config.yaml
intermediate_size: 448
norm_place: "pre"
rope_fraction: 0.75
bias: "none"
init_std_down: 0.0
beta2: 0.98
max_grad_norm: 1.0
schedule: "wsd"
final_lr_fraction: 0.05
max_steps: 14832
MLP neurons of a small language model. Each row is named by its layer, matrix (gate and up: input weights; down: output weights) and neuron, and shows model dimensions 0-159. Each number is 128 + 24 x the weight over its row's rms, rounded and kept within 0 to 255. Numbers have three digits each. A neuron's up and down rows have the sign that makes its largest values positive.
After each neuron's rows, "fires after" lists the tokens most often just before its 100 highest values on Wikipedia text that the model never trained on.

L4.gate46:147084130134154104192115134152139122145114149095129207151137115128131133142105133161126152112137098091112164157105154139090113100160103106129144131100102079125112124117106125085127130100133131083137099146150140130146106134089158098127136132120127100130138112129126079096124168122152122145136157133152119147155130084147115104125124094170172117147076133093170108094130125121108142123091096103131134065119112139118141117141163146141116144121124118132113145157160122151200136146133124
L4.up46:103150104124116091175159114141094110137138162106120128183108110116110082146102100149123145150113125113123170126098109114114124076160152135113120155135164113102123120119103134130086101157093103105147130135104143124155122185092087090128128125117133118136125120133088140086173138094142169136111105116119135146126110137152126170167117129137080134111111121118158161106104166094089116117111097108147136132142163164100149125141135176107113115104080163130127114087161105126172141116122129
L4.down46:112141095140110145171143150130121123125104131063113094132064163123117133139134092141078143140104134140106106086131124134100122075155094161113107131120175096144110125130106140153113103156088127109140135108152151162167104094109135126164142128165127106143146117125106169103113118159113122148123093116090115115152135113128166157148172173145081106149125151133165162159114140120115150097127136101156140152136120134143123165125129163090122091170095100137126117123148082127118107112108139
fires after: " ", " 19", "-"

L6.gate408:143077087139141118118126149153111145097113114095131121120075154119136153114113124092143110167171132157120128114130156156092123119188126124132126156109135124145179103141101091127147140114117148069146101126118128105163164099135127146096130113112116138102140151098124141121100128122123088105153116139139131175158122118120092147167171130101106065161063113093154116126161096132171111118091108141124113104125118102146156127082130129129118143112146106119123122089096157148129130107102165
L6.up408:165122086121115120087129144113126165154139066095126124130144155121142121146153121101152124129099139115162123131124111141181141110089114168133095132163136157102145113135144123139144128161120116072175087133071163128115125152125161140085114150073115148131144140138097097089092131186107092106138104179138160139140089129166129104143127145113135123139138118141124148114143101104125100099122109118110115125133129106100133121139119130183148134147132098140142140111098135158122169109172177
L6.down408:096093134129106121106117129129171119194140136143091119127086120151165124168186131118131192084103140102094133164132138128145115096115083125133119125090156120106119164127152156128108113140106148163125113112148152108153135177124111163115114132121098139132097140181127082097132116128125115105102125145102112133115124138178160122095151085139125118125139141144141170104083132105115156118110151139134098142174169157118147107129133122156137169130139142157100116147125146112091144154110170
fires after: " co", "e", " w", " di", "ol"

L9.gate371:139168147129146117142135112125112153139131116090139175113110132122155109150152101101120134118172142088092106151112081159106150155112163129112118085141104135118172097141113147118129131163127130146134088152140157127125172172194129084097142099131119122088130128116127101130092129137077170147128136104109118107130123145133142179139147122089155104113138094109145090133095149163111113124157115143126122115160103169171163118153146166144144107124141153116098139112084108153142132158093097
L9.up371:140111118152088100123159167147139093095130101169101138132109163109122096143143090111153168167138137171113135134119151100127093136138103103132087120113111175132162143161121141130157130114126143139121130099111177122136138104153149134130110135157140082144155101099082124083137103150125136150136133106142128145124103115138200113159133107125141112099093124160085111096110159151140113102080103132082125104111190121131151097132154090122133159124130093145119126171117120136121156113155114
L9.down371:133139130110141108139174178087151148162139089179125134147094146097168162141109127168121110144129110089136116142145066159136120144152136082102102195123080074158102134112121119132134153123144131094132133123149124105128127117106131069151078121168051122141112130131136153111165124151120105146158133150144127144153127136117147117084134134135141111163143138141121098119132144127127130156144148147098120138150106119108144151156119133096149111152141152129162107100106091117147127109092135
fires after: " mo", " Mo", "-", " Co", " st", "der"

L6.gate297:153145148131113124146160115113112145141151094141113129156055125137136075148156131119113128185110143138124163124171119095130063129087159130121084146106086104146127103129129115080142166115074119122158107138175128130106160138173109159147139163106118130098145129113124126112171122117139124140130099142137126120114119129165072098130168121099097112104127099161152115093148112112155102126090113126105117156157149126161130099106116123136142142103137121095119072132131102113119112153117107
L6.up297:140130054157139092134146107141098145167112100152129147115148112129109147147129189142168128120150150142142162131110104172134162141133109119135091113138135091083151135155109166139135114188121150100120104148158094119131161146144110111119128141113124163125126141121070122123089099112145146119175112157147159107144101120171150111138104119140100120076102126161140117111103113106092114175144137109147140156137116102116124120154097137165093145119105100108149090129141133124126134077094125
L6.down297:119123159133122151106173143075144127142178087107119112112151117137138133108117087148077174149126102113093087156099127044108118154155141146171130103085146097158111145132129127079119133138171145132093143134105114143102153149114133130112127127148130110187115133130152088138174121130120095151147149113125143113111178150105114119123121145136134133096113157099146135104136130129104133118159120118133111127108136147092139097166116179174105088140147135116165140113133115105142107126102100
fires after: " de", "te", "li", "ta", "i", "s"

L5.gate177:111154123107124145151117082141096104124101130124144132130150177146177144133098098138115125135115121067132143107121125096112115151111126109118112157148101137142159143129109135090151141154126108150162130149096160130090138135114137124119100116112112132107150179115125138119127174092095082081110127146159168082138155154154118092106109110183135106100084075157158121138127154161152102141111100172090138157133134134147118139107103107157131154114106146145119104130089154100126185144132119
L5.up177:142119143118088127147150126144123149122115129108176119118174083100147132081155112091150139129160148122142148119098073138135144124113153114138107116123102125144099138093126140161116196182132076092111149087121148119115097139106095132085104118128149132130136082164157120121112161146140109102143153155175137150139103162154175149101146088138134142124139068171122155136125158131165133081129121156156148092138125146097121101129157123143086145134147103104126122123118112123130128130118128
L5.down177:148132153135133145134094165126096092174136102080129116074124129107094123092141132097157167129132138141109153138114139108125147157155147149134081140120145125102092103126128083093135105130148116108167165122119122120137141124099118114109089088131121100076136137155099161133081140132149166174148169153113133090132128140132122092120083133117131139091138129197130111122122159093136147158118067130141086104068121126118107154136142112147126152134142106134140126095111132117098100129143146
fires after: "e", " E", "s", "te", "li", "il"

L6.gate285:111125104132151112150163141115142192107147154129147163154089146103105156121139091087138092133128092124101161149107172130085118119153136178108112120109118148166078137130131150110087134110121114071150105134086146103130125131121110106138115111127102081080129160130136147108120170120122084118114138082131139145158129114122147171136150088081155123134110081138119104110110179089109142097149104125142125116119108129138147134132118143121098115094097099120132104141097147157141135150112156
L6.up285:118134132158143162126162106155143098096138133151083143116125126121109156130111139147107148123104136150163142105134167147123063102118128121077089166144149114098120140129134148167118132134152095103127111124130152114092128140138153108144120156091116147110157126125093171093135160143110134158125102123144107145181110102134161124154153075104131148117085112149165133144111129120095108163117128050138150117125130141165116134123134131076112129110078088134102068133137103137148153106107112
L6.down285:117100148117143155134119099161122122161142110149120128177135150090100125106121143141141133130124165156110137107149155106105117102115116145099145127122123106120123089116151135138120076156192096058102102140103161117140092191126065155116142122154167108136140154096096155129151152108144153110120119120089179139166136091149146086141146134137131150104111139098145168126077114099122098123170106122106136153095127151130112129122134180147107093119110120153120141135131107138139130112152134
fires after: " 19", " (19"

L5.gate220:127119138119091092070145134124144117105112139125161135177142148159130109096146138159133113125111097109133138145141125154106068148084160116114153134111157151165115144125097109125091134136133142132119122168126135094112157158151146139120116119089119160091075113113165121121156082151156123127142074107153133152113126175173111138112073130141125088111147131157113158090158116154155121127182107139145121114133110127170110135133144111141137136120135155103143094085097152114171167101133145
L5.up220:146108117150131111177118124117137133161137132142098090174148126071119130138089168096112129120118156120189130113157116190095132120140130115130132164117135110189102121130176098152150145173103128121170131168161166120141131125151113153117165125078167144162102159151119146128159134153163118153124149129166142101147137130163144141146125109134129117149125124175133140104103141112139112099108172108138098129156148130147133113127122158127125096120113154150096079104157143153128145105089118
L5.down220:131137090108143119144115129150182117155091120141100118123129117097099120119115115144125135119132140128113132078150117149123151164172164123118107133164151117137118084171113117121186102139129105136127141147156120131097115163085119134147122088144125113155171125156111156070112150102161097149127116162123174078095137082158106142152098080111148136104105133128137112119173165125141149136094108112089124156098139146151133140109151122117145114130089130108151129099117117145115155125095058
fires after: " de", " ", "ne", "de", "e"

L6.gate113:167181110112140115111036144165142134094130105136114129165107144152138111159171155092093099128139115099126133117139155141120126124141093077160131099156115115138129125128089145142139120103136099112145101125096108124141152123130132125145130119119086132157104137121086126133146128161132159136157127132166109148101137107135115129130122119100103103121091143089125145137132147143158126168084126130113104148159138111117187111108144131134089149136090145138106095145059130150098178168097111
L6.up113:128127105147102118139103114155108074126123091084104118158136132132140117150137105102101103108129143115153152144171179124119125140131132108135140128143123142110105132093146108144148129112083171133138133149109182114109145166140125142109113065127134124134172132154129117110139117173141120088125120136160164097074131138137182151147136122089128085141151125148136107087130125145132096127104132143120156165125159132128114123121128172129104174107117130126061064092096117108111187129131116
L6.down113:098152115128117132134117155120129132110107144105101119109158117137107109137119099129141133128114134087152132093094112136131097162108109090075135132113182119084110166111084156123124132156107132144145094102110148142117093153152191147114161110132102115127090108136143103190130106109099164129111150152109166155107110151118138162130153097138111165096157125152156131109089108163113150124147119139119163152141116153139077121128137090135104146147135109184099122092160127150130129116187150
fires after: " di", " un", " co", "o", "|"

L5.gate410:114147142141114134118152109129113116144115142145093121161134130135172112160174135129097092094147162101167139143162093157110089104128093125097097130141078134127135132157090132112126143126111131141146152153120176111085174127167111128103105152085123137106139110101147096112144111160110132084106077098131088141116092124173118129113137116133131112148098109155105114134140106176131126108130115168104132128156148137108146114105105115148123136120075190133081108146087135114119158169114146
L5.up410:098113144133093157166123091118141111171104120131163141111177115139132117109122084142100136145125123102108148119098143118166115111097102172138111159128184125139124136143122133051108130113141142153134130107125145092127147106108104113125094132114151116103117136084158127141123172154129155103112139183117141093141135150129135123106076122141142162087185088138106106150145120120128130156155132091125108176118137171138130102135111094132149110142145144111113082073129142119134184128117143
L5.down410:074156173113114170142109117104117161120141110133134110125131120145118140103147118124157126150101170174146090156099126156127088103160117144153113126132130109138114114154126159156145094146142080130139099112123114119129156136163110124131146119134111142166158120133193125132137153125180120126111117150127145122151168151106088140159142144151133078155111140184093165155171127103152148181153127134143117097128092159167156140101136151122146101119146156125152146099127104119166107164147089
fires after: "li", " de", " 2", " 20", " O", " E"

L5.gate275:126158104101100112118100143144122124121124120151122099127078146114156142137156103108122107121157143098137157164120132154104098136130128113114129129125132125133148109126113129101138161133102166144138144165126165099085160171136132159104150141092134093107133130119121117133112145146139119072113063139143117133148113163189133100103159145129130108181103117164161128125140104182135106078106166141129123098168080121149109117106110166127109134105144157158070102131091130140149093092102145
L5.up275:166142160123122146109132153150108181135125163141131127109091090086148085128158130118083134119148148115146086112103145160126169136078183149146131144131111147111117128140125136142095149145168103142089115095155159104125105152142126156090150120098151123123152152158134098128138162132157147125118108095179111101148131122135140131154139121144092156164141133177119142144147152140135145101176165163150153116180148162118111105137137111128132138131128116117078110125094144160175141097135104
L5.down275:147106136126137127160157109119153131138138099124108132104117118094108118120133154138110095119088077139080157143128080112149122129182126115108090151149149133105119108194135103164107191109133108090133072114156143115086150122120144116115096148147188165119161077109099114106151140109137096181127141132138147128161107097101153124133114118114115169153170124127145111139124141116103156128153097115144116126105108097119111138156127115110155100147099165120143133092109141126104146099106135
fires after: "le", "e", " do", "te", "ne"

L5.gate125:156148133123133085161106139139084171140134144137104095131117163123161116157150166142120121193130131136166129169145133190120126128101089121125133153140119119099126124145144142138144132144092129086171105106148098138166144165155156135120115130085133122138146122152123102155165146125128141138141074084121116106171141116172122114104159135172111089125104126156118140126120158103100095112119137146105103097126136115104091131095146143174094124130160189119102111153147162123136125130094148
L5.up125:102166088105177114150131106109121108123113089099133126131184121139113116140142138128112092144132117149142144122104102141148099139105114127136128153179136141133124135125135131162102129153112118127105127170124140111103156131119136159103113171169122104123140144144128089110170134129141160130126088146132156091145119139166137188116123149182130131083116163152128185159099146126129118121160086102097103115126118109146127156138128128129133168179124140119121074087136174133118201139164117
L5.down125:126109144129136118137098110134167114173100137180103163138107155115114165114133105140127128159142118143119111091157170147115158138176127096098146111113155124134146118145145102100124112115128153160161135103155125140129146114116132159098139133094070140098147141096125197096127136133133129113152135131146156114070160156117158148123199136089136105080148133162119114134142139133155124141128159118126093159069106137161124123150131154116177098118156123123130111144130114163120150169093119
fires after: "li", "ri", " de", " be", " se", "te"

L4.gate338:126123123084113091116136115104114155113116156119108134106118139109144079143129108070125137104153096158143131112122115155145116129102107157085105100114161088157078083105138140165126144112152140139113105079097183139110155123149101111150136132132132130128135144136162096121090183144101124142082084150143149158116102131116129158123135115104117162148134087137173107123146144113113145103101146129098137154140111142109087121114148165134146098154091118173125111109098111128176162106153151
L4.up338:142097136130135131151135145142090134120090125089104138135121191136176174173116146118124129142111115141130157140129141134136102090122132184121110156117143154078151086109149173116153130130190146103121105148115143086126149142095125139158120094102119176090161143108158074131129116123079122121102100096159124141150126132139118179118120116129147132120097149098199094137148131112125108132111116114138154118122144124147135082112110101124152135130114137112092107070136109135151136128114143
L4.down338:132147102131113105142143094121137130163148166101141110141184152141115129104106149156115128129117128109133116138161143125118106146093126120103158139117110103120145142161120130099114135122157140114084075131090128115095129105151093102114086096102185117166147104129155131111136129135128117165116150143106156159136140128202149133175110141127118133157101135147156127142108103153080140122131093090146139117130126104073180131153168095202133139099128160156149170148132119114137136120146105
fires after: " 19", " the", " O", " (19", " A", " a"